From a checkpoint of a small transformer trained on Wikipedia.
Size: width 256, vocabulary 514.
Architecture: RMSNorm before each block, learned and rotary positions, no biases in attention or MLP.
Training: a variant of Muon for these matrices, 385M tokens, 5535 steps.
MLP neurons of a small language model. Each row is named by its layer, matrix (gate and up: input weights) and neuron, and shows model dimensions 0-127. Each number is 128 + 24 x the weight over its row's rms, rounded and kept within 0 to 255. Numbers have three digits each. A neuron's up and down rows have the sign that makes its largest values positive.
A block is one neuron, or neurons of one layer that tend to fire together. After each block is what it responds to, as a language model described it from the Wikipedia text at the highest values.

L7.gate129:164149126172118121147137127129111160146127149109152135137127127104116139139096171168106175172112134107119127184113124181097147125103105154143102118121135169133109175118172127114122149162130125119104126105100146136114120096138156173096137149117152113162151123133122157126124134168088169081117108123118127138105174124126082161111122117175147143119105144115129088107162130160126136122115
L7.up129:120150106142165113114124151151123148074153073153090125115116126108122127115155134130116133136117136156145126143123115131128163129090089134103118150102153134119113101108126107187123100100126125148145117141140108104177113131126104123143157103173173155124137155079096146084137136154189122080118123118120148154101140126139129109117112140045114135143131168150100131080124099097106117101134
L7.gate215:138117116103112139132181124136142155143122101163117087138155139145140115150134097158137107098099134120114136121084157137115131150127086130116133103117139138164135120124109123134111140104112133124150161156113100155102098102156138064154201132116141090109142157120134146141077190163153123108117108152162137152117132110162129148102149136137082115111122153125108133143116132139123142130118
L7.up215:145144158107140155125107122117161151135128133079121129128117141131138079119167081118132167114110110162146145147147150128141103115142066133131135103165180125142101132129122136123141123051139116113181126143135114089144121109155117149072143163170169110157143118147101112105172139118146127143122167122152123124168173124158143129086145120113106140105090172142157124143149095182151134122141
L7.gate569:143139101157138154058143145138129110091159106108161114154102136112153094158143141137139179167143137158111130135126150169141133129134123127124123139142150143132156164161113113137124153148059154137147108121119152071122121121178120124084107122167170120136138100082141098170155157135091164112105178135134116114131158137117104108137142154116113124063099143125133078105111137095141110129141
L7.up569:123174152099139120092169112192170097107131079183152139154133138130159055157160152148116144154114081161124156100119113154160106118142104142150144154109099143144134148135137137114088103066081122131150129101123124078095124102106096150118107144161134129143164146109107096140146158147145138130152112118131151121107131139152121106130114164134098137131112150140134121112144096116150109137121
L7.gate652:131104099112116126100129140159137082155124148127091080150122133138167132125164107092150137158093154115136130129135132165113116079127112132148109156180103113135120137139115131132096106137146134133115154114186098140109152178140117132148133118100146130146136146118140090192150125103123154130119111136177137129145118132105105115110143090115164179102127175094135095133108131133094102119093
L7.up652:168132152120078120142160128108138115131103095148165109087173093147128140099094131114122166108141165094107145097098168116157113079126114170136125142112070100142052126178130176143113109143126097154155143119105141102126135135108133134128102119127151134142142138115148110168113149139156157155121143128169119120120135141144131117145110135149105136094136123145147070124105106111098140103125
Responds to: Word completions, compass directions

L9.gate567:110119096111133128096137165156108124117132148122126110121155121115145131126151117106120110118071112107136092139153062106136107130100136131130162178155113105156106164137107183165084114126124144115147100121120117160108073129157091125127107135157154134126169135153130116149109098161130109142098147110137106132107110154139116085129129139125128110145130166141101126149110133126089098182112
L9.up567:152111092108117091113153135124132099131084155109116121056111082133136106164165123155081099127119078182115102084138074119129110092123121108126135117140109125160089139130122203136102152127106127111129101153115102074141071139123080117113142150102119071146130124125110117153107147156117119142144150128151110141110102146121102086112141145156123100089115106152080158124132149117125114120122
Responds to: Demonym word endings

L4.gate139:132161157084125179148129100128088118120116121143148155129160151107144157145125148142134146057161121137134150138089144079112111120129128135111136135144103093093087131158087132132110152136128112143152143145134135120151092103140091111170098072137158125116147163138143127100101139093111159098114097156118103116117122083137125111056092139149071117101127107118135163096131105108107160138122
L4.up139:125174116100086131132105103142082163116115144126120122144129174068104110104100099145142164083136118120144206139115133128123146156092133125153134119123134064113077112115117113134088142134068105176156106142138113137158133101162113154172145089130142121118143128146130140103115177111124132144124134183138109128108157109120090069109108144140080107124130099128118166100143124117118131165110
L4.gate296:156092132150117119182119150115194141095107109109127108094094099155149153139155122146110160087116133111129146112102145119116133150118117144153096137114115082107130139140139135145120086125149142106125119168151123122128153095105125182131161128101125114133149123119088095109122169142130117120143135098162088107150131114153133117177189111117113129124125112114140127119132126098077126136106
L4.up296:170136156094118068116109137132158149132120122115130152158160131115109110146111138165141148118092105112090117136116143142111141058131103146096135145118131087134100112137143112120137106114164098121125171143147131109134139123097111169141111113128158100104126113144162137156123117128130138154081136136144133095163143160105143106112116117144111148071107133119086113152127140150087141153134
L4.gate316:110133160175114142132137107138108145130083147147118125102142107133166133126150084130132140126121122111146156128115107128109122108147102117128115156141133114161075116127123154125120107122152138126138110125125164099144113120134137166122166164162124120135138141103137123163045132072155144132100096178175122065135158114175116122103122139113148081094124112149164084152122149106094122128150
L4.up316:111161111091145132118085139135131156111122059126161163102108131147146185137169115120190133101136150122133173144145139139105165148142123150115111116141143135105149148154166142155172105147114077109151092170174129120114137145135127152148233163134134116112172112128154128119139163159159139159155126109154120114107122091133149094138111111106167118184093120109127139126177106119124119127104
L4.gate408:113124093093123098150132100153129159125108089077133147133109094103144147117183146137149173092139128124119117117114136121139123107145097106120176157098153128145082127142166122117085144128106077148086156160152141127182105172124115157140115114110113164130147127101145109117108101134128161147136111113142139136082161088157174146122140152145101120100162123118198148141113116123128105182131
L4.up408:151126105130078144114139110141094118064111122135119108128054141071144120086156131139125180110125133101097142142122112111116099118099120135108121130129122085107089116165126123105119132146134098090112110128114131120124127166145160152141145132103176145118161146122137156125140108132139163104142147149151183131118106132155144130139116154161090115128129122142149090120106100185105115146122
Responds to: Compass-word ending pieces

L7.gate262:155172109142191152134080150114135087098142141100150113154127157135108126174109123113124148091149158112114089133109097122124098134098103128119141112165158135141160150080149125125110135135115098125150139094132117138127154125123158123137086076131157143134124134078126130169120113117143111128115167127119079140082116129128150098118123124141118185108170098123140119140105192103155088156164
L7.up262:116148099126140121126141125115114134109123120167119144108094131115112133124151157133097098144131160158144124130103090099127131094155083115107151078114106116104100165136118162113145094136136125122110088096121167088096132130166120125072130126150156115094123139136112171156105168170084133152096137155182168128134084154113141131127157141151106137086132099096109116150131130125116139119104
L7.gate441:142140105145136120147103142109159114103152183101099125106092158113138141098097126139095123086138093127154118105137163154154119169080115136122157101158140161106165126127129100124128103125081133111079115189102097104113172125143111083135122123158125095113137136100093119146134126142140131124152138137108070135138123111107158088117141121134122119124152095099128093114144153082113149107141
L7.up441:126130121152129107149132224147128146147129164144090141147097091120160110152128103128094093165153130108136124129145130129159099151117156136162125099142141122125180141132131132113126070192088186109141093134136145123112100146111116143104090117143119073158127118137136115124142124164111132147135111154085141140110106150140146109087115128173136105092096088116110136128163124120127121083149
L7.gate462:107139146118183121136172137148147065109098143129123153101143121154118131109100128127126117141148160122143146149101101073182069108125099137161157087113144143124165103155122133081125064091096125085131143087149144112111141091149158109145116118081125112144144103085083124126134128153129142105164134113151074150145122146134152146087119161149129148120123107111138116177124120111151128107167
L7.up462:109121109182170106150129099127168145084117149094073078113145112088109154111128136154141129120120147129173085134118082130104126163127176141154116112088140157106136100137119128128103166146177146154129119116131139118167131129128129119123086130114146125129130091095133113147162143105129151131109095187155126160130116120103172127124137108172115157108152099146111150093102140163113189108140
L7.gate687:121093163148140098155105093102115099137147168094142098152112130129069141130145114118110132106151081145135145130132138128151115144129137139124154192124135127155114135140153142116142117111153140154143117136148136162147130131158141119115134124119120108089114139087101135127116132112115120160163142151106146127091141103171132111150086129095095177134079122140147141161140152116126096116140
L7.up687:123141136097127129153154135151154115120135113132115155122117116155121139133095144112119112134121172128157116117134082083120131120147112116168136124155079151131131132124143111141139160163143124165130133143152074109128130156121093126130112112085148100146135128107141142142127097063126197142154126122116113124117129127135084085162081156125130083128064077099126113122136134099102156139145
Responds to: Split-off word-initial y

L4.gate38:089097127113168127146143127146131131147145093123146076126130086159133104153178115150187137140094113142126133149085096120129124113137118098150164132090168139074112103111138094089171132118112122115080136119137120133164142121128178119157102139123097162125122145139133151097087196138134106145102111149122133177131105095127121140117114087105141146109122124130128126128139138129133167172151
L4.up38:156144086118138128095156114191148144165148089113134126122120101146110101137131114149127147117149058168101130116141135099135123148159097117119162140119124075096118143120122092109145146079081134146105079116157112159157109163146158122113140127163164110164121141098147138131126191141111101177152079128128152117143164117150114113100109128149151133094094144152176118101103142162095121119116
L4.gate190:107147157137140155103145143088121092103137123118171132145110137150128118169165150123167141088118115129164144123114130098117111154130092133127135120127167133126133111097139176138127105139142132157107136115155167089111067119133105172113182124102122114128104100148159092115145099123135094137079093126142117149113132089121130099145130134142115191124126116130141108122159150156164091146141
L4.up190:104125138175137133119129140100121103104157123126125111138139138100100171143135137106163127092130121106131128140119157116155123148087100091139148118118151101130159077125150141128116138144121118131154143106124190128073116104095120135108180124127155118160126092141177135066145127160151108132126100121141155162113115129125116100176132108102138164102143123159155096137159141160172119155127
L4.gate379:136149089156173134127112128110183126142123151096183098100147081057135147078136141130135148112115117086131104112133104167117111109122130157121115149146138090122126161093134129116108122116103087089156104176128110125110097172087073154082171115088136113107101154129176132121106136101145125154113104107105120151099107113158152142112155099143112103153136185148135137152155114076121124131135
L4.up379:135120101133133125120130153151182116167150133134176134114164080097133165106113118117111130160102129098104105109138113103126100101130105164107094168132174075145096108104147121125087153129100138082140126152080117117073111127099073161089138093081139109095109104145115117126136124140153144133152107151098137157150068099118153150128133161141106127118122145135109145136107127126095169153123
L4.gate409:115114089136113127134165136125126114118142125106128092107127110112126118125158097104141170133088114145125148122119117108115114123124145119196107123106113156131133145141105146101154183116106154099131123080119131139106164192094081127128140097122156104132131157066108122186127168152118079118117133110064131113095129142152144139156169112117113147136146164120103153140168100141120132103122
L4.up409:132134142126129102106166116117140149105151190174126113153150131117089160201115138177083121118174113117145128092110162119141099142143145102104197136089139127113113064124104118149164126111151141144154139161108088093117121111134142117093126096136109129037124125121157126083122150144087151105105144149086073094128111076146153167153142124124110127097129093124125127104123136121107113117110
Responds to: Degree signs and mid-word pieces

L9.gate11:120141127173125128093107139120126093150146098060149143128143140095107155138139111093140115160113112135116131115141120127112149101078113137093142125148122141155165180089139153194130142111132150142135108140120155108096133130087120160101125154142130087141149096109149131151150132128130144124129084093151149121132127104134149050121128144068139083164101123085131129132134170141148154191150
L9.up11:117104114123162092106123154128164107144095130148113129115144140127083086169122117108154086143117109109114131162155119186124159113116115097125107097145138126140136176064110072119102142115129104148087086095130141136133151104112146142144159148141149124144130136119122088124105151155121140161100097112164111138104140078141149131137117159097100140162105129117130168102075121132106149119153
Responds to: Mid-word completion pieces

L4.gate166:168105098082163126151137152134135122119125109117126143074123125093097104115121134097109170145131146121131151157115136126129170159146144118126143097110073136090120132127096129088140078118115101133111137118125131119131152125174114125103134121112114118109099118154114153154138090100153134143134143148115070149157144161118134121147144110149149163102168088146127130165163085131117115146152
L4.up166:151111143134156117140119139117136141101124094112144123130110132088105098105150136127142115105149129156170153136193105159133114105092103171087130123127132160112130146119135176124159148120162127126117116143154171062129125081153127087093122149136102164124083157125098153163153168116157158158133084121136167123149106135133157160105133082138107114144095116146100134161139141124136113152139
L4.gate318:137142163106140121146167161134168121139140122111147134145165117119114098186140165112102147138137108154167142121113126095136131153162154166124136130113148151135125118131081119101119121070140114153121160106120119163112142120131126115101151123137139099101124095133127126092163151137109136134167127107104147062104095113150124162137099107108138102115130131150108140172117151146141092093134
L4.up318:137123133158090158091114106102129113049154131129112159085124149108122159134120105071132142167181168124129116135075169117114149140113146140139138124110137155141126135108133107163140158109153111100132161123141129117117106103117134112112098103105104138127113105116070087156175074123179117146147154127144107168117130120138124138105087080172110098103146124106122121162150105118109160111168
L4.gate462:140125155149122134143165134119117127129133112122164126076139120149134126143103150128121142138164119132157151159109090109116174134088171134129128112108182190126116132133102131137141148105147156115132115134199146118092129097127134146125147123134099136104152104104115163103119131134163108178141117109107119131136117134141138156109149143147113136142130137080122116144145123078130095161177
L4.up462:119115173105132146146178111146076134124115128112116104094118089140141121170110139134133096135145104136112135181121098158138185133094153220126116117144168155109112119134116114119140126141097113123112111123130139124107141137114158114121127173078162148146134135104118195088094142166161080218135114133115117144117138136105106126126131117137115152112119160134141051123120102138155126116104
L4.gate645:115142118102110100133084162083160146116160140162163153150119118133157160111149141136135126131087147130141115117173195084137171163135108155150079159108146129116161167190165074111097074127105070121120141152116136113107153119082130109138128167148118130126100144140158148097143128111104125127132183136137109089097129081112193130126158126140194139170165110118117110130171123149122132124131
L4.up645:123103135134115088086109159137098055115141168135136150111121165123142095119162122176156127187140144127133102141129144169127147150113093146151132145130097131138143142151126134127119115138099184088173127125147127159114102125166099083152145158135157095142187161158138134117147105118134117124099151113165153136120151144101125148199138152151126162142153086142099154113085118126161131085133
Responds to: Split-off first letters

L9.gate418:115113133151111146119077156137159110114162122161128127130129080162124145145084095117145113158085102130135112102114119146127144127111111130116139105158129104129154127132080132168150125163090101116157132129099128106074125139164159118103137185105122124122130137160131092133145144122066150132112167117150151116071094143126092143116151135124114156159124140159177161136169147177057109164126
L9.up418:104137147096159153104115096143080098135122142149160075119108096114149182124134083160096091135136177101117180143115130156114110159156114113157144117129154110148111098135127089145101151121155080115135091082140113088123125135125120134114130127138105128101074080130118154121152120168104179108112158131168122133085114109111174150076149093094073144157114147165081152119100133128135130156141
Responds to: Mid-word fragment tokens

L4.gate12:119081114146141125093117144126144086148136131098074132106125132103169121130142181081170122117153141157155097119180157157142143175129126138136126135093110149140135174113171145141099157125148147138149128115135113121104112128158151135110104105094172158139129145095170111119144176123141137137075094081108102143124146125116123126122146144166135110097095148113131129128144130164129160136161
L4.up12:155147122131139128149126116166130122112085153076111096091073137112116112093058163162140111162159150164087134113147107131119160103121089096113138130136151128111155096129140122153129102094116141122161101079138152094155110117133138141162133127148117152149112170140120076136124178165165130128109155108107147154118109122127109090103102112138111117081164123121106132115113092128109136120144
L4.gate195:168091100139098103132116107122126129109170118146101137142108096129090098118123151117091118108113147126162127151118100152166133105115093144110172091133180145122140122153143141122156127130072104154117123105106138107128169111101109131119155138127152117141146144136150128144174143113144115121115137100091110072113106146150152133165098133146069148104129093099155137109121136127138119103120
L4.up195:131116132096137160120121118141125144129114132145162113104146199149154130146146098104139132121132131092130114140146105141108138134139158155179130086108129146132125107071126106138126097147149114117169144111120096141128112105105135098146049116116118090131115090158088115116147147099149106142121136145102115125174182132163137119159118107129109127104118168090154084175119081141117180113156
L4.gate434:125104101141098129139117111095164108115119144112127169079110155119107136111136156138115120155122126121153159165132135124130191145174139119106112164109095119133103133148127114129157134111049136137147147139163150158121151148136100130120116123118126094158084136121091140146136102168125139135073136143156140123172105141143149104164197152109112102115157130101128144130129088083139123127156
L4.up434:120102115082111124107117129125111095107112116132116117114085142106107154126113152142129129142174130198135150176123117115092119109152133107123118069112128121164125154129153146121149082139173153131141149100149141142135149141154156132127101126131132128130147125081129112120171103112144125138130142117100134161124141119131116080106124129128133153086145117130116153167091082107148137133166
L4.gate517:183100099134134095157114174136156139155116138070184144112103135129108111110162134108146118113099117154091162155184124153150134134144107133125135096101123131122122107101120084139177132111120152131147152127098079112118141153114144090096134108140150120149121147126145128129148124136163112138138129136116093112142168079159122100139122110102172112089156133093157104163137139124127113145133
L4.up517:176113140129118133148125087137155137110149130128124152125160088153117126079110092123123116130098149119136173134153154137085146162109147151138105099101115138152175180166140132136133073150100149107140121114113111124161081109131126188129104104153121115117152132108095124083122140157091135121144117113109114094121077102146174102125162177123133110158091111110139134164137083137115114144136
Responds to: Word-initial fragment after punctuation

L9.gate644:087151139170132124122129125048134105160067130094114121149140150155109128089132157119165128127101111099134121111146092132154133159134110117127117134136140128145088140098111171107121075133135133146145104168097125118122187131127131146122134093124142128104144146125172123092133101111116075081129091143166131144124128130118155098128087100138166127133126125100107161144156094111137138134137
L9.up644:132132083164108121149120093136157155142099154155158135116152137147109121168099128156125135163065148167158139110173126130113165121128091097084117120131137098140153101094152167118154117122131092136151123122052141142138135145155177139133110131138118130131114144114137123128150103120111136078120126162116147144137155123084129150148141126107113117133124122134154157144167124130145127082096
Responds to: Split common-word fragments